MLP neurons of a small language model. Each row is named by its layer, matrix (gate and up: input weights) and neuron, and shows model dimensions 128-255. Each number is 128 + 24 x the weight over its row's rms, rounded and kept within 0 to 255. Numbers have three digits each. A neuron's up and down rows have the sign that makes its largest values positive.
Before each neuron's rows, "fires in" lists the words (lower case) most often at its 100 highest values on Wikipedia text that the model never trained on.

fires in: "of", "society", "pacific", "social"
L5.gate375:125118150156080130140111112130139111087109141088153171117111152141099177147126150130126109095127113124135103142109125159142125121125140125101147127122146085129137120121063151110158126142120099120163134110098121124127110126099108099158148118080150109144119173118112126133098171146107151146124112157150153152186071123152133109109121102085114112178134176115095144099118149105134177117169
L5.up375:102174138151125149171101113132142163106108118125111115138161110119140172092125095140134114135129123140117094163150086164106121119121129123089142122161133164159137106114151127102107133128164160132143122133122143173141158087087100101160108127096124109179137114122173135093142159163135146126148136105094121130131117121086083064113130124118134136120150119133125177144161070154117136131120

fires in: "producer", "research", "produced", "producers", "products", "production"
L4.gate256:128137115133099108138101111129178103149097135104132117078122133134129170160108100107109156108148106118149061116083111138088157101169150094120156158141130092150110117135150155103161086100154150122144150106112161125092161092153096114107149106136155143153119131164147115109099132121135135167072131142111146118126106123101107094125131114098123140121136137136147094077138134126103131137139
L4.up256:131133132114118119114114109142105159137128160121123144104140078142176133114144127114136103116114146088072153147097129109088144115168139103131087138131136133085148174106128141115119144153118146157134139141143120103099083191125124173125076172100144087142151104137124126142078121125094149111149179094144125123149139159140128137115080131108154162120144132114123105122167120130138097115147

fires in: "of", "died"
L2.gate448:076109127146144120088129145155089141172116139140168123146091097122101131145124142180141191080092108113163109147123111193110106102089129131163114121103132084165149143144110095108127134150127090120132124113107122101062110150155117145085160117118149142119110108123125100145170129123118149225146116136118124148143167129154137155123163101122106119114138108104183118124143113108113146152153
L2.up448:106121129115180109116129131134099166146139100182119135148141109089190111131136139126142106112091108116109151148161100185181159095102094138151124135108130128157127121127164128160122145140131133102120108161121092100113104134147143110190135136101117124125100094150122109120175122114137106141149103057138105128154136132107134075111108136144083125152126175124161124118121120135145135114153

fires in: "under", "on", "along", "uses", "software"
L8.gate9:107138153162140094078154170140146115142130159132113142120125135125099105116118117085160110153093120169133128127180087159139144133117146094140104154103111129084132161119113090111127141141126138131157110098111139156138131100146102131158124124099120111154147085114156127121150148067149139141108066147134121156091126080133139118128101112106120145104117091129142132145174130105111149116101
L8.up9:136151125094143094128137147102087146150153165135115146115109128099133151112175115125125115128129082140109174133124143140077100069122114090115115102082134119134130086094149140127145095172107133105144099110098161140101104151118125130158120163099147112161113142159106118098121114121118133115107131125176138133108104133076154101113130165142169120135138128140100153164135106164120149157159

fires in: "from", "athlete", "western", "whilst", "above"
L4.gate105:105119150109110095154130146140074100132151133152118118097139129123116120139102130133115152134123119119157150168082114147086142151150200114134152117137103159112119119130126110131153126135156159096136093109176141074143148191154126130137146132140143142142129147094165093153134134115146122142097093151103131137095155100184129133117153111058102155085150097138137111121137102105144142152118
L4.up105:149121106129106101088090155129132091126197131095103157165153132140112144140090119114116110122129143122115123118135113200130144124122152139141127105151120175111129144129190142101172122115143147102166166095127154158139148108142156138108122159128093190117101115136110105125092103124194108118110110141142141108161130083109146127117161138113126117142148128071094098154143152119126119142088

fires in: "music", "known", "described", "musicians", "traditional", "musician"
L5.gate109:159130137121127134123124124154126134152163113145147151122169153077156113129138098080160137144158144173135163099113112142169110121138133163169083156097115096156141131117149134145148126095151123114120108136134152148073137115125135132101123095131121091133126143099131138125089162164157106141133157127079158135128097124092148165120130175125069104128103132145099146151168108133137148116116
L5.up109:133136188184111108135184125178085110171096126121104082151152125149159164116124173124124155110133120106134139138136167115140137119151126130168134109131154121145138133120120115119142119123148124141177121084088133139102169173123115120167107144135165095164107092088129121127166139142137167126107144102175164125112106138117136127141132118113109133093142125104090116114151108119097158114161

fires in: "a", "km"
L4.gate440:153134134177140141125139114119112134134121164131123133138154120129160111173112114141145146155117126158160148127110118161169137129131120126175107101111120152166090116147171078149161101130133146138142158099106163142073110125144108146125131132192156114124100102086105173142145099130126114109160089123128090108115136133181170120104145171085142138124143146147132156109119126135133107136114
L4.up440:103157148087133139136142124150159109147153099149130173103110142161098149097128103091121160112127115127137134150149110088146132122143104149093107112159134124147149130085086112139114086133175124137141130136085168173130148161112156125128142144127127147165095090118165130080132167126121105100172097122165122118176115134101125124128156175116126102125159151146139160119120096078121141139078

fires in: "state", "republican", "republic", "stated", "states"
L5.gate326:097146118115142117144168096160126117083125156121131122140129150095142137114126137112079129153109113109150190142112146146133102132103075142113092184134106122130124101139130130168134101100087125161134144122098115157120116124136136090094132124139150169162130129134112119124135131165136134107085143123146133094100130168113086124143137126121148137142133151132164125152076164097150137191142
L5.up326:147118098162164106099155119125071143128152128132176148182123128121138106125154101128134144151145107141123147098102104112105102115082095114147129098170067123116164065144111120141139136114116144132086129100119104166142139105125078172120120111157129112136115149134160116161137086130128097140162093165127128110097126129099121126158132100126149125138108116146107114083110078132137110143089